MLP neurons of a small language model. Each row is named by its layer, matrix (up: input weights) and neuron, and shows model dimensions 192-383. Each number is 128 + 24 x the weight over its row's rms, rounded and kept within 0 to 255. Numbers have three digits each.
Before each neuron's rows, "fires after" lists the tokens most often just before its 100 highest values on Wikipedia text that the model never trained on.

fires after: " D", "os", " W", " t", "T", " d"
L3.up745:129178126132151155112121114112145117136140145122119108149188121126126152115118159113144160139155101115164118129133147089090151147153160107117140156150118143109091124105119126142103078182129142124067132118147104133096125138121123132159132157117138121117103128139163116121148099138098162128115140159106147125147189085117162101076123152128182085166160099066135087112124152135110104113116149151128159111113106118107125114137125098140155111135152142197120117135132093139087112107160094135168130168072120113146137127158111104140155142100144116116125121152125145125135131091136171107

fires after: " \"", "J", " J", "/", "-", " ("
L4.up1563:151135163127149128145163141121134109154181109113132125083139101156136078158111136113100125088110136135141106106157146130143127105127101139149113117149107156156127136114151137110164121131149167158120128155120104160165110178147094106141174186092136123141145052094105102136110121159146127138157120113122121169117075181185117140082102094114115114149133136115131171107081130137129136080144093102109142133107160166129162101117105097102112115102125126143101130147153085125106072114111115154083106155112146118105112137175111135133128100099079136139146088122152144118160155134143120094

fires after: "v", "m", "im", "b", "re", "qu"
L4.up1297:105152146108125171145147088106117126107141136141139142147116140124122138135148160103075165064125097126154158105189111152168125124112094144141152139093108154125104136124136135142096115151161090113105143142106128090110160120126108124122125134094120100143118146142135117149160119133115134130091146124125156128128125077142123149113049134133118141139127104176097146126134103100064152093122163109137129136148140130085141124127156104121148127116116116151167125117125129100140172091171159111155128114122168136106086122132151134130148114110156098152160157135103073149098118093143098114

fires after: " ", ".", " $"
L6.up352:107129111104102144132113126154105145104147129102176129116116157143116104175123109100087156135091124108136166123169110138108107110131134090156180102132132123127088155103138128143126121124129111133138163171165105143089163122124155116130126124143104116110096115110092151169140145104134159108121095107132102148138097142160115125138132153163144122124156143155087139139156106147089129129099152152147105181128111114129146121117111107115140141095140174147143106080136143121108135139171109138132139111148161118107124083143107121120120109125081127139136132118147163141129100112134117144

fires after: ".", " |", " (", "′", "9", " −"
L6.up287:152164102096168149171143116110102149081110125113116141132103144155116161114077124136127131147123129169168094147077162163119160088141146112179111130110109155154113150152099122112120126117149103148125130135123168104159151108109126140133100129132214104149125174146140093153114152100142163140115101155123162131091114108092093139126125136126145158137165142126143167147150108162112150118075132135127124142125148160116123115121139120178151137138158149130175119145112152128140128164102127134147116118106128132155104119117058121135122154160143076170141135153112108124161135094115164137

fires after: " s", "s", " sc", " pl", " ass"
L3.up452:119101140152169112110119140112140127128118086126145140141168106139110126138137144132124111156098135138081157120101134122109114159145124116096128151122124148111154145141091126126130101118103098119148137167125168118103106163112158130147101185147115126078135168101089111120120155121105144107102119140146124145152110105123161134101032130114111158168144100110141143165092145130124133100119115079127126146112181141153137118131115216116115113109120094127152120146083127153116097132135149129150134140155133087128087161138089136106110116179109120117128102146117161183083102171150194128

fires after: " ", " (", " $", "199"
L6.up1259:127138135123104127156114106134142121135115113133159115120105156103139066160125136128112121152085105157104158130103155131108118104117137131110085125126120133095128131176155175130146143073141087102101151161142117145097101116193135134101163127107091124104092111099116082137139106128126152136142112141183086141120085149107152138148122156085165132114144085137094173116134102115084155121093116154080105120148162125155138081145158198137130148154105163103142103120105129116111116150119100149132148136089106125114127090148095118139164138190141104130153129141125160129137130153176109133

fires after: " J", " G", "G", "a", " Ge"
L4.up548:104154132086105087107162121118112117129128107155130119126101112119115112151109168108079123132158112090132148115124136098137147146144149119145110110123163153121100139144124143152139101166095129118139093131141120140126150100125126114112158128089156143112144113129099106117099127087111131137131132125125148149121113117128094139160081173145124136133144157117156120132161153125153087140159134105121130089130129125121148189100147101138051106089109134172096113115169106130124120150140159113142161151146119123133135115105122087136133109117160141168122089120140164116139112123095136108

fires after: "b", " B", " b", " D"
L3.up599:110159121139111112142163150121138142122139083107116135116137113095132136158134094141125127147120131122135105093136145134143111127087161104123160149091091128119120131102094138129143160139116144161116099120104122115120142164109144118126132116156106133113127086121119108149103093132124122111116167138095121107115152111175140144141076121149147162143131167142122151178150164135099139150124124134120143135150122120179110102126097165147131158110116166165146157153114187123095116125147136153129119120161142081087111142119145143154113101151152116108151132152078108127115128137173149105

fires after: " St", " st", "st", " K", "g"
L3.up530:123146138140093099143125117151101136130190080154138168140130134113137126171118130117144095153103158104109145124174139123166117150151159157122152132132114123139117121086154150137135098139127124086119144143139128116124116142118099105113071145133112149149101150142154143178107117080119130095113118127156155119158131147133140094101151091114143157143124128145140138134114119166155068157111137116096138162135168135139108138116140141161121126133146131143125076150152115151140170161133127151153166150118134143174161102114135096143120122148119136096163075130096115124161137121196161146

fires after: " p", " P", " v", "op", " pro", "up"
L6.up1616:105142130110145149140146154115086164097101130139127109040115106139155120139104120126085133128098128143170144101133164143115113104149120146112105157129135103175150148132130121153106132130142125071098124123157074133108127104138162110113161136138108115113156150149158104142138139113132080112111107152131150148144121103105132120154101118186104115136115140106144134138124095119120103126130140107117160111136107166115122130111159168127135148124149135134115088149118105142161111123165116114117057092094105135104122135118123132145155102098109104089134118113080104140166096073118140188

fires after: " T", " t", " last", " second"
L4.up1760:138167119125114138120119145142098145142144098135082153118126120126147116117164114154106089132116131095157177126133146137124121079115107070103139119105132148090085109110136144110127127129109138091086143167141166129123104135101151099124128091107094147108112087130127106134119125121143145119118102118086155114123112122174122120104101191125080120123145144110090143130109121116107126141160117115164092102126147098153190120174120122118089131128146184159175100168151130116147122130093068138163093158166118154150104132184125130142148122149116152156125095131157130116130151114158181095

fires after: " B", " F", " H", " S", " A"
L4.up98:120158123151088079112108173131102133121084076109137138061103149157140158108142171156095136158119172108149113105118131150112122098144101134098156140095122165133094122139102133120122142123146141119151177103111130150120113110146142149159135138112130150130160141116075129160166103093174164116108119144119118134139131145192117119093144117139106115161147132143109092133124148128166137124124146120143117124130143102162122059141129152113135113099146110121112111171130120137117083090163154108125122116123123142150122129164141130155092110133160094141120070139097086180136091135138126102

fires after: " r", " R", "-", " Award", " T"
L3.up1032:120089158135125098116079106090133177133133145105119119105124115127116119100108112123099129097094121119132061131127126124134153117133155130172097105135113186105191157131148148118176158110117171173102135112127147124110114172146139120110142156101104099138112118178133105135071093186158150149160148156088099134105148074124120138130118112116112122130154128150162138116173149098135160131097122112119127166129162129133130122107142113140117099155134108100113167140095155121130104161180151133139119122104115121096116146150108165120145107106119159123142125114124103136120098121140134133

fires after: ".", "ov", "erv", "ro"
L3.up1773:154098158129104131116109118107151089122132098123123142130124124153136094155125146093166103119113137132120121104124108136138152085135142104118104176138117073111101140104126129090136154136140130099127109142135091108145149156147142093082132130173090126078105122165138124143150142133117145133126114132137074092107107105095098148157095161139137164118137109099139109111115143154110155148115130197139138148068140075122082123130126159118090142122106158085179126082160107122125134110128124114144190063091117119099103090125085134133145106114102113142142108135122102157090129130127112115

fires after: " T", " t", "T", " M"
L4.up134:130170118138071111126139175133130110127119113139108088154124105137103147137089183120157151170145132155114108138123118079136167139103144153101084108142141118147133125120106162124150143197142127158128105144178121092127100156088098131098163109144151112147146133136086147112136084112161116117131113177140121166154146112104137085115102167162189110155104137115141119138135121128143133136135130098180127114086107115129141137116096152140087140108145136151137138104125109128100130114160135148170147104142099115148160081114161118120100130136117136123093115114121117118130114186173147129

fires after: "s", "ins", "w", " Kn", "uk"
L3.up634:131135110114140131128131136113139085085114145149145109112100122153128167111105140108108145159102100150153121129138125120137141151167135137117125150138128140143150125097122100126140156123146142142115102085128094119152154144153090110143103140115075163161072137143178116125111141101116105118162096124171091117171112119144152164119083118147152156094098142132129155150084123104177135129137131122165149097079133108173115147143098114129122094136090117152130113128160153134124136114119122143152150114121131111135119165110072114153105148213104124095109144162147130107136126149119148159

fires after: " |", " go", "als", " Go", " ", " ass"
L3.up830:125120142126147135166150118104121120145148155146116104128114168111125089127112077124140109146153110185174153138125125132094088141119133125139180144117113166109149112141085122145151152133117108140125099145125132160148140082105132138153124137186102107111144134147121105140114127107140118125078112132107124130122083109125125163172138140120163141109126133144137118155145144149130142171147100121136104100146162139148127105081138178124098140126118153121140130122143127127128111151153112174124116131123148137122131117100096103158108157167102134193146152086107116181142149168133105117

fires after: " G", " g", " st", " b", " J"
L3.up648:096090112096128163113127136111151111121156138123126163089109108122149158148153159115124133102123167092128138105117131114150114139145171105128163176145189137124077141121140125119144113183105119119131101121142139149130167111122110139117143137092108132092111150115113099093135122143119102117124142121119152117159120121118146140105125104138102145134140150147138171113163119138142165136129144130067127132158127136108141094147075147126105134122168144109144102123116121111179116132107182121158152160144098153096146158113115124084135126166124152105175135116117104108131121131091161150

fires after: " H", " Gre", "ot", " h", " G"
L3.up1504:117193103145138084101139134158158109128138113149118145117131113101136095131118128078087112126126128139149124159121127129114146138077161162112123107136104113102109162136131120111145103146126169155078121102107121134151186114125123119128094126155112135112133160132122145157154170082162108150123115146113120118097150131102133139175128138131154105107153127123091138139147169178111153106096129135107121122137120166129068111140069117165152105086120140136110162142131130129115119120112118189136134144130125138114152097109135171117183096126107151112144094123099146128122115141097162124

fires after: "200", "201", "199", "ld", " the", "ed"
L6.up629:173141085094144164146148116137112126065137143126126151090132105138159079184143196133143168083132087174110120108111115134075182153160122132135154091105113094106160152132154140101138134158127138113156107141091138135146105097116132094146104144141109145123058124116096103155119105105127114109100168082114124140120133131138103139147099121139118098122121106113136128109129133132115122140121158099101111109129135112141069143164129150117123121117148114104141091120142143102101137124107090103142154153119103130096150107112162145123160099167164132139162167152122123093153092088167142171

fires after: "m", "e", "a", " M", "l", " K"
L3.up776:129132124153084134123145081101150095167091091135095117157117128130120111131153127116098120133162123089138154127125118167095143151110155168113110084141099105109163151096143141113125124143111172134111116115113147159129122170138118135145126091115119156085122106122097118190138136104156072123129132104154159131110178154059124122123084144145152112125102143140132153141099092124116093095130142121136158121092111147089139147127130129132129121142139105097102164170120120080132145140153120102126136114117193110132098134119115167138097104180155099098107117101137161089122082144123124100

fires after: "W", " w", "w", " W", " St", "D"
L3.up7:107161157140117086148150086108080174126139155155150114137102147140116121120133130100128144122106142124159136061135126164164139095159136183132148156132111155131128090096092142108109086140156080137085103136095133110143112142116124154163085073122098124096098121144168100144115120166145144102112137122126102118127170108133146159141107114084122119123101099135105126120166149107143142151100098129170119102112098123127105117075148135142108143162142123084178142114121133128131121150160124133125161070121098128131154133074074126147122125117116110131135152143156114137118089138145143114

fires after: " M", "m", "M", "am", " m"
L4.up274:117147136140161107135148060152127153144121109115111124142093163137158114144145129111105149091116100118118130144121118135188158121124150154089148135156121113127133160195147103135118123083144148190108106136109111132100161104133067137129151108094113157104120117152105109167159109114159098138079120127135142143151115118159118095085115139154137114130108116102133148114144127136152132134139124119170129155154103128126157097127147075165139153114160119130123116143128140125092155114144140099118123113128180143147118092140145132138131080119155158177104126116110100103169148138121135147

fires after: "\n\n", "\n", " |\n\n", "ly"
L3.up528:128113120111118139098091132168171112113118109130093101097160116137067117144115100105157115085160124103153120135139139139093146147111105053093107137114134155164156165154144131138157107136080144102076126115122101108123124127087141132141180181160120140120129104145120128129160156126151113109127184115194119153135087154125127108115096109128104159130122093142142151123107146141165142118152153133141107181115137100081147139121079123129123096092148121164183095102128095121165115074152120117153125156109146089147176122097123085172124138103136130153136123129108111119160130122149184124

fires after: " s", " S", "u"
L4.up226:152127122143152068127135151126122084137124137167164125107117139135154129134098122149150128117118127123132125125115112154142133177109145082113144126134123164139164185140135151128147111159143123087112145093108167109121161140104198130139124120086095132144124136106149140152137109152108155155126088095093138143124116162171125125162110079117119145132110118096116072092138127137154183104070151101077142115142126117176134124142156174139155154132112087120134137148139113156115131109136117115147166157196104138139150148169118132128103112171090135145111152116129133153104124085097132142

fires after: " St", " st", " K", "d", " Ad"
L3.up1573:160122157093128152083120104125110130133133097144132107115129100156132131124118122092128124109140112118130149146161117139119124159115129146107151114107128115111146133169163160107143077100166138133087148130161096128115098155066184102138119169109147082112075151092096125143079138106113115056099168124148106125143130107158146151111184128139148117145150126110139090116127137138105119135121176120122114108154106109153120102124147159100098111172132107160150128118109095166082163181110105144148135149092142137105152141146141120147130126123109092132154116139141123097137137120132127107

fires after: "'", " W", " I", " wh", " H", " h"
L3.up1665:137157126116111120098117119165134154101111136143106135156118094110114128129171120094122108113143096120104178123142097158062091116104160120105148133118166133128107156115094117078140107135120137144113153116173114135149138140140069131093094135148146111148163143164138172120143088136132141135100151134104157093094137110142122178066153200110152129095109152137108149110156179141143149097156117156127133149112119151151129114126139149136129101141091107169128105125091125114152142123151125144128126098170114134091167134135142104113117085138132125171149104168113136104107085152089165109

fires after: "re", "A", "le", "ore", "m"
L4.up57:142191099108135138127122126138142156140130123107138154136132199126108115128098147095089150096113100118137109124116172122144128100080133137135118110091136124150131144098131114102123073181110124153168097142135117134070116096144127118118114125128150141145127100092093124096142126107159116099156129106101082146132149128123109127182108157141150180149102122151143086202107142129104111095105126106154114204126104182084118105116086102141138093097106092120138098174107128106115147143134099120128159107132162137100153135140164141153138094153115151126120132099105093106096096138162139170

fires after: " R", " r", " M", "m", " m", "ran"
L3.up233:145078140130129132105128158116136094077158106163128147100141154154103147135176128140115061106189142120105120151122105102121137100103104158110127130167120082101097092139105150135123140153159135149103147101129115094122152196102086112121107135148152114091114118153106113198124107107094148118170147094079118094142102085116111094146150131112089139146130141111155127102119115122126131123141138128131126105132168146128143140133113142120112137134094125119166121174135161127159142145142133097205184113145106129117112125141151108124131141103140136131109137105153127104151156149124110124

fires after: " V", " A", " P", " Sp", " v", "M"
L4.up184:127148121082150123090177155120110103099113078110137106143152156095122098113120138155158109154120123113179095087111137111112129169125117187151133122092141126149119099119141150085132130104110131119111096152153157158134144134114143129128118138114117126149151106119130113196115142087108090132153153140092116139108109154137106130148173080151117149133164158134157116136145142140108147164115130142141169119181150160131137155154134117129130118125122170133154103130139134167154107097172162069093107161115117098151150112146100147124113151088086153152149128117116163119153145119150132168

fires after: ",", ".", " as"
L6.up1167:129149067159126151154119148139095088119114112105159130119122153094140159169157159140187173120163160164133116102116102128127170127127113149140087117148111141156143152165074146158091146104163151096144119080147114143120132162114091123130159113161140130113142150142109145100159148125104148113157150166097122174174085117137113151135135130121127113151087132128137100126128093142145137157109124119145142183109129140144157110137137151121128123129161185130154067121129121077118099130124086137107100112100122124115106129143116149153127148122147167135120118173107094115163141114139137176

fires after: "r", "l", " v", "it", " L", "ut"
L3.up858:158136177089130101125166122135130132126107097124172103128107119129154096145141115146124130140121125168165144107114090133146118089140145149108107083117156117171116107086165121141179097118152125102111111110103152128111099136129116124158115108121144136132120128156157094153100083115120153073137160141114151124112140143125120146150163108108136113103144177107165103139087094113111120117169098111103157118144130154169152155144148151136121123130098133159124128124110137097194142098127130152182154150111141113133096103136133102099101113120156103108129175106125121114131105137121171091

fires after: " s", "at", "ch", "y", "ut", " S"
L3.up1063:155167118083092143087104179132119113151107135099151085115129116104158141136138107091100121137176101078149107110147105134139121123097122120139133112079128152147104146154165129142138120115131110169141166110145155130141138170153116086116151115132099139121165177094082163148119109106135158145116129110133150106145143161139064158140177140118151106133106136093120133088125148071135165136151145168123113125091139118175139091120100154166108137162161131102135121109163100153108138135187171108152114163070120088137097133119110104164106105146098112126160123131151103166116107122141136103

fires after: "d", " Ad", "m", " ind", " as", "ar"
L4.up161:126108097153118089099163129110149103126123128114117120146124148128136121111131117166125151113114102095151128112139147123116149159139134164157095126142125141100145187123137138158137081118140136122134137117178106126163095134128124144137194123134189114167100161082080103119139139116172160107146115163140086141073102126139171119103113111155074104105119114167100148164121113154122148111075148149126179134184136091109146158113145099109151111150113147140152146149128128078162132129121130121112103111135116114109113146146102131119183131145134128125140063127078114149083149116161102156

fires after: " G", " \"", " K", "-", ":", " St"
L6.up1066:095119146129140128106154137130161135149127143129136128135114113102128123124101132148141145128089134149141103098160158119098160163125152120105121133111116093151113096138130115119102147102113208107121104115099082121107122147119138160138147170105115132125074103151146137148093125122095134100124135129100135137127152109132115152154082087131153133160144146141128162154133085128140122118148134121133101115124152109134147157062156154100094147120130126073143135115141134127146125156167091142157071129138206122129127107133063131137132121106112150152148118133131147116146140113126150120

fires after: " L", " l", " r", " R", "l", " st"
L3.up1684:109111148144122141135110156155133156123114103117126148156126074168135080119112071093115165126131123126087169180102120123108129129169117156147128126129130192136141124108154162131158134143144136144140118158087163144110140115123112113124122100104131148127136112130146122141125164116110153144163132108123141157109155137132082127124120133154150151122135093102149139146136129117160114145083106134169114134156136101158110130160143108174133106139124084107154114111149101126149121143148097145156136123118108129114084135151160138161109108172137120114164104147093153147127095162152115099

fires after: " L", "L", " N", " l", " w", " W"
L3.up1725:119143133177106082088115125134090162120140097140142126150114116149162141147093122098148157089164140103091202113137090174168148101133122131107124125126105148137151131157154146123145162189117177149152134110147140134137188120167130130120121125121123129109150137133138112148084137137119153155136121138149134108124090092121134155067111156154138109134155106088168158154160159158099131131100118079083122159149164118147138090099116049109153128151163106134130136138148134119125111139136130129091131098104122144155106081126089155150062130175120154137134078150118097143139120124145144142

fires after: "199", "ud", " sc", "201", "200", " Ad"
L3.up376:061150108120052128111096135114127095130154081137096132118099144122131131117144169118110153146161142153121073100113168118113168162112141144145152106118119174108117125094117099126143114180125107127116113139114139112166090136109097099114081144132105170129131148079113146155125144121111099107122127135124125133143153143128145097137090150073111101135120142083173163152133153138119125161126123107109109147107126148115112152099123140147152094131160116119123103099154107087101117136143138146160098086121159099081166140134153142165114100125125114106176115123137111112137125104175168125

fires after: "a", " An", "an", " Col", " A"
L3.up644:117116097100156131160123157133072102127092134132099155112115090137133133151128122145159123108134104115135095116141130114135144172152109103160140106106166180130118130139142128133165114157095102129067134132105142144139063129111134119145128062128132163136143139132081132142125110188117107126123122166133116143129100120131124132115124110115126143116137118151076163137176150119168133087109135141153130159127102116094128132125135127119140139136167121136146142135088174132145099161135153155117133124130131146153134109132139098105081103167137149134137123128164132132101107192200126156

fires after: " s", " S", " G", " ind", "S"
L3.up1475:100107151104118130098169128160091147165122135179156155135139079123111132150149145108145137135143115098162154123123076164131131138167150115141123136105125136105128123083113174130156100128148131121098148157137150079160118147099120114110139139153115170121154155118125109168123128091129157129113166157155111074145138116118128114139142185152087107135092137091117134127131114127138121161127107163142167098089119147110141166147143122166094102166123151106118153124174102144149110111122138129139121125110174129166135101124118123147109093134160140131118103121157144158131140110130122197

fires after: " b", " Par", "v", " P", "ver", " qu"
L4.up337:146216106154130148084098152158086109106124129138094104150073111138145140126149107164148100117124105098167139128147133104079147122100116090144119151121141127125151121130153101118121145149146087166123126132106164135110185120149143112123154139126147102169154114137108069158124132133135147113114134098107115107114099094103156109153123151117123107143103159152153115099140135126133118110099131132122114127129158193117097130136138131085107146131092119165150078156154135119105119125157104184157116146124151118121137133147148172150158167167082134132112079101136136096102179151126141093

fires after: " L", "y", "ol", " Al", "w", " s"
L4.up1747:150164113155127100152149174095162142187080175101124131131133130137137127118100117131153140103146068082122133111104126164105104122133104078138166092146142125118063116149158116077118087120140134102077117145125141088129073149132091069146130091163163156108085149101141122128125165145129169146090141069128078128119106114137063114135126127111142088093065112129093160152156139138162146131133119197157134132140127112125085127170141110120124151101138163141151129145121107123167131162157156138088141120119091126126142154135145122143141078135130125125127134096124131145104138133141133113

fires after: " b", "B", " B", "b", " P", " p"
L3.up1320:115166139146133125085104117090140101104091067102136118119127108115130132091122130116112116142154138134118106142095114163112133131099116124136132174136135148098133114117144128170119145136146098187086117166147172148157127115147106162152120112109132144147142125105136109160155077108174139125127132163094135158123122138158161158137104111079123130124128155070114129113163163138130162154135111137134137112109183122092158147099161156065094174137114092159133138131100146131156132154118130069156073101118130135117110129141150170123136144141134129135140146078154133103128121112146098138

fires after: "b", " h", " Ab", "j", " H", " B"
L3.up466:171144140101120158131169133099098126137118109162135145141127145098143163137138100132092108163158105133113164130125124135109100130151104116156152139095122104112191084186126169178085163147099093118104146130124138136158125118119191099145132123108142131094161133145104078144138097143136154130133126141117158128106134124173127156096122117103130135125114156156124165148150121124179145151101152123141112167122094142133102114126103131113089142079143165144134096118121132142123115125108138148133124119108148129159109105141139154138140114209096127147144097099120091147109127146125100139

fires after: "W", "e", " W", " ad", " rec", " sp"
L3.up1131:159118168127152099129114153156133171134150140143122146128128161149109096146128084136139125110139119145166136125146120148197110123116152187132167129157159145145101142134122145130115144140121145170158115147125089097115116106117148139116088152145138102114145142115128140132094132132124088089105130111150134135109175092131108126115167116133104063109111111109124141107143112100112142117144153136155152147124067132150101174124104128160124184163143127111124144126149158149132144185081130115132147141089119143144165102096126111121089125106094099094110127155153150124087112142112111122

fires after: " the", " g", " a", " b", " The", " c"
L6.up251:111107120176128132133112154121116098142149129126096136121109126113107075132103134144153114120108120090113128154122121144146164118149142118163126091129148143127159093132131134118137095134121130146148122165123151113115178149115126132102147160136130153126115123150131112092099124098046127124154152140120119118149151128153123130120134152144116097168151159139131155155146167125166142097143134094094178174131156180122140132106083115099086153145093141129141164118113096138098116128124149093121151129150101111159161142115143148136063100134112096115141109178138141134153159131153135086

fires after: " S", " U", " s", "stit", "res", "as"
L3.up1693:138140145108130138112119167119171130153109125073134132149139103101124151088144124143112091108178156098144107108134111136141124167096127113146124101137104119154066140120146122170123107142122158131169151203116137116137092169158151138104125082168128168101128131139153137095069137176144168125095104136136168155080123132077111114147113137124132136141148143142113156080103109119185137076133114175129099116088174121125138151151131166165129151150136142171165114096147153125140135139141122164115139132126136096135163124108083120112087111152127111143114093160108125128124121158103111100

fires after: " d", " al", " O", " D", "iddle"
L6.up1526:106170157117155141092126187141112144129133089129148182124111073124132096083116119125132133114145083149171174147066152104142112106206106120143168129158114112125087140102162127117123118137147144114116135133095130078141098110102122137121141119099106103142120139159143119113151101121137135129130117134107134102108156136105150103113117157138100105156165156103125130152144123128126156111132148125118068109136131105121080136161112183122133092122128072146136168195119097117118095139138149166110145110145126184125102119143123131136126117172118128105143123147167138095101131080083160154

fires after: " B", " O", " D", " p", " f", " F"
L3.up632:123123133156131079140131160128158125146158159105156085149119135126113179088117145143125150119155114119181141139145119181122084129142153155153158120128142147133108131088115177103114126108126102098100167115110103131152109175139092102125120080126095135138079113153114119189142122130140117122127118130156154118159140128105154130140064116138113149124119130089159108139106107149161158143160125115106114161121102115137139112154102207093128103131085114096110093125093128122093109108157124129115098114093145113092125132155121125141169170100164108203122141131121089110100128119083118142

fires after: ",", " R", " re", " e", " m", " j"
L6.up46:154144138130111128142136146168115136164111109069128181105121146179150109116129129140086125070163107133108097138134113122103099154113127124072137145120090111161130137087139143130142140145140138151147157148110146145130158110167111136135089102155167140111163137133106089153104159131091131125138140212138122148103127129155086125144153116124152096131162133116158131123120113133146147115107135132132149138131141130138126131170115118116135147147123111073140092128127127119116126115163101101116138122087135093102128117160138127159168147114098122118089124100180131095092123131124107106

fires after: " the", "201", "200", " d", " D", " open"
L3.up1676:154142112100131094148155129158121188136097113108136151117096097141153135104124105134133122159128160151129089143098125119133108106137119122107092137140088122129129151106112093113111127148113093145171142114088130125128099117133169124123123071116147109099158112121149132124136127153123141145110121151165081110100089118132087112101134121146115120120110148136152109154131105161147150122166082095103124071112144119134129134085131128139110112150111151160151146112153098132102111107138153138125129135103134177114149139152144166104139111138128110092168074129106144153135161119136169140

fires after: " v", " d", " J", " D", " all", " N"
L3.up1706:144136108126176101155119110106126204141118144116157163113110132125120156047118121143071115098141110150151126117146123126162174130140102122132132127164132084113108078113130113141142126118103130131153166115119164102182136132132123114091159121119191115108132111110114094137129135105144102167139095122153143145110120138132101102106097128133115108148161123130106151107071065118145124139107143126125105141157152145152118127150113136125160116104118103111153164144152104141139109071104153125118140106145094118164100135149121117107144156108153101158146135194154135118101134115139176132

fires after: " la", "o", "a", " A", " Br", " s"
L3.up297:127118082167123099124163111137132115124096137098131191122115131090138101088120152176090121114132149119106111110119137105104124143152159110125094126126100163130123115119105150118144181155097121126132107098103138151150112117136110130123178091125146122172122132177090103156132125131145117119150101136099097150168170095148118129120156104115112133176152170164144112109115162142135145138157086116134110158116142172128162138157140127125080114139138148112108114107074165127111143114123155155192113097118138134139122105149112118111183113120108149130152099138150131133124116132125151187

fires after: "os", "ec", " rece", "ic", " go", " record"
L4.up1557:116128089153140130116118063104096143140143137152140086131124120087166132119132104169182175100069120098095127110099168137108161143106137130127138159151113160132136158075122124109116098117117133106154126125124112097107129110121141129140122118129124110132091157125146107123148076130125110085124141158183082158116130127174137108139128146156117138103117161098138123121153165132126148109138124121068135108113118148125129157118152171131131145150113149097125072116133138181145095151129133114139177109147134150165115064123113135145135159158116144116147160130132133139136120077144103139

fires after: ".", "″E", " Hen", "b", " as"
L3.up1262:144105116133104139120140133125115124108151161064152151129084138131143158082107183118111120158136101129130127159094138140158123078144117133110131186151133104079169098166145133155151194133133117167134110166081107093139107084098124161139167152173117154135152147147088098101093138101144130171134128110093184090121093063144114143120112120128085145103144089140119118163119137100153120166066128131118142137114086087114122138153146101129122132133147131141147137099153079101175127162130090129111139151091135139098141124092133125129114122095163158153154149150101133142112120165149195131

fires after: " P", " O", " p", " d", " D"
L3.up972:119165133129103120138131128077145091122146140101139102118132091145122100117159137100105111090092157142107114112111149067103170098121171132104122124115142138151161111125127168130158144069088125157168072141136141114163122142133112149135150122110120132089105118133113125146096125152087101114138162128117132118144126104106108148107102115114124084130094183068149147126185084139098095126132122122161147153112143157121142139147135117131139140141122111128110128156130135115133152127089124090148114129141109122159106159146100146160113147086096121169147134139173139110122134104137148139

fires after: " O", "í", " D", " Z", "z"
L4.up426:132182158130144153170124121090103147098148136102154147145131132149087152114156125124096123119169095149173156122127136152138116132099137098116144123119150149151098151082139125171142080108116116081141122113135127082109116115156126129129118123139170129131075118127127128180126141087132131072127081188117144145118133108154116173157119139156140091137156113117087146147138081139154129109139195109106094156223173147107130171144110135110114127145084137164128126129128090086118116152142142092144101128104067146158179135144107111113133137136121085144085120120102090115115126139119094094

fires after: " (", " \"", " In", " un", " Un", " Ex"
L3.up1723:125158143107134179103148148126120119131125072094105134115166107154101121103129112134139133132137105155127098083146151147117177133133127159108138126127120118153122137144129142158109154149151107177114131120113120134190121134145130133152115117115140113128146160129117123094119104138181137107121166135132159148112130138144136141118099139107153060113129164137165125115152111140134129110129162160109134120111105152133143123130154123152138080154158137077146157145095088144184118118135099124132103107117142092097136123125062088143076092109106104114138111133094161106091102106133139128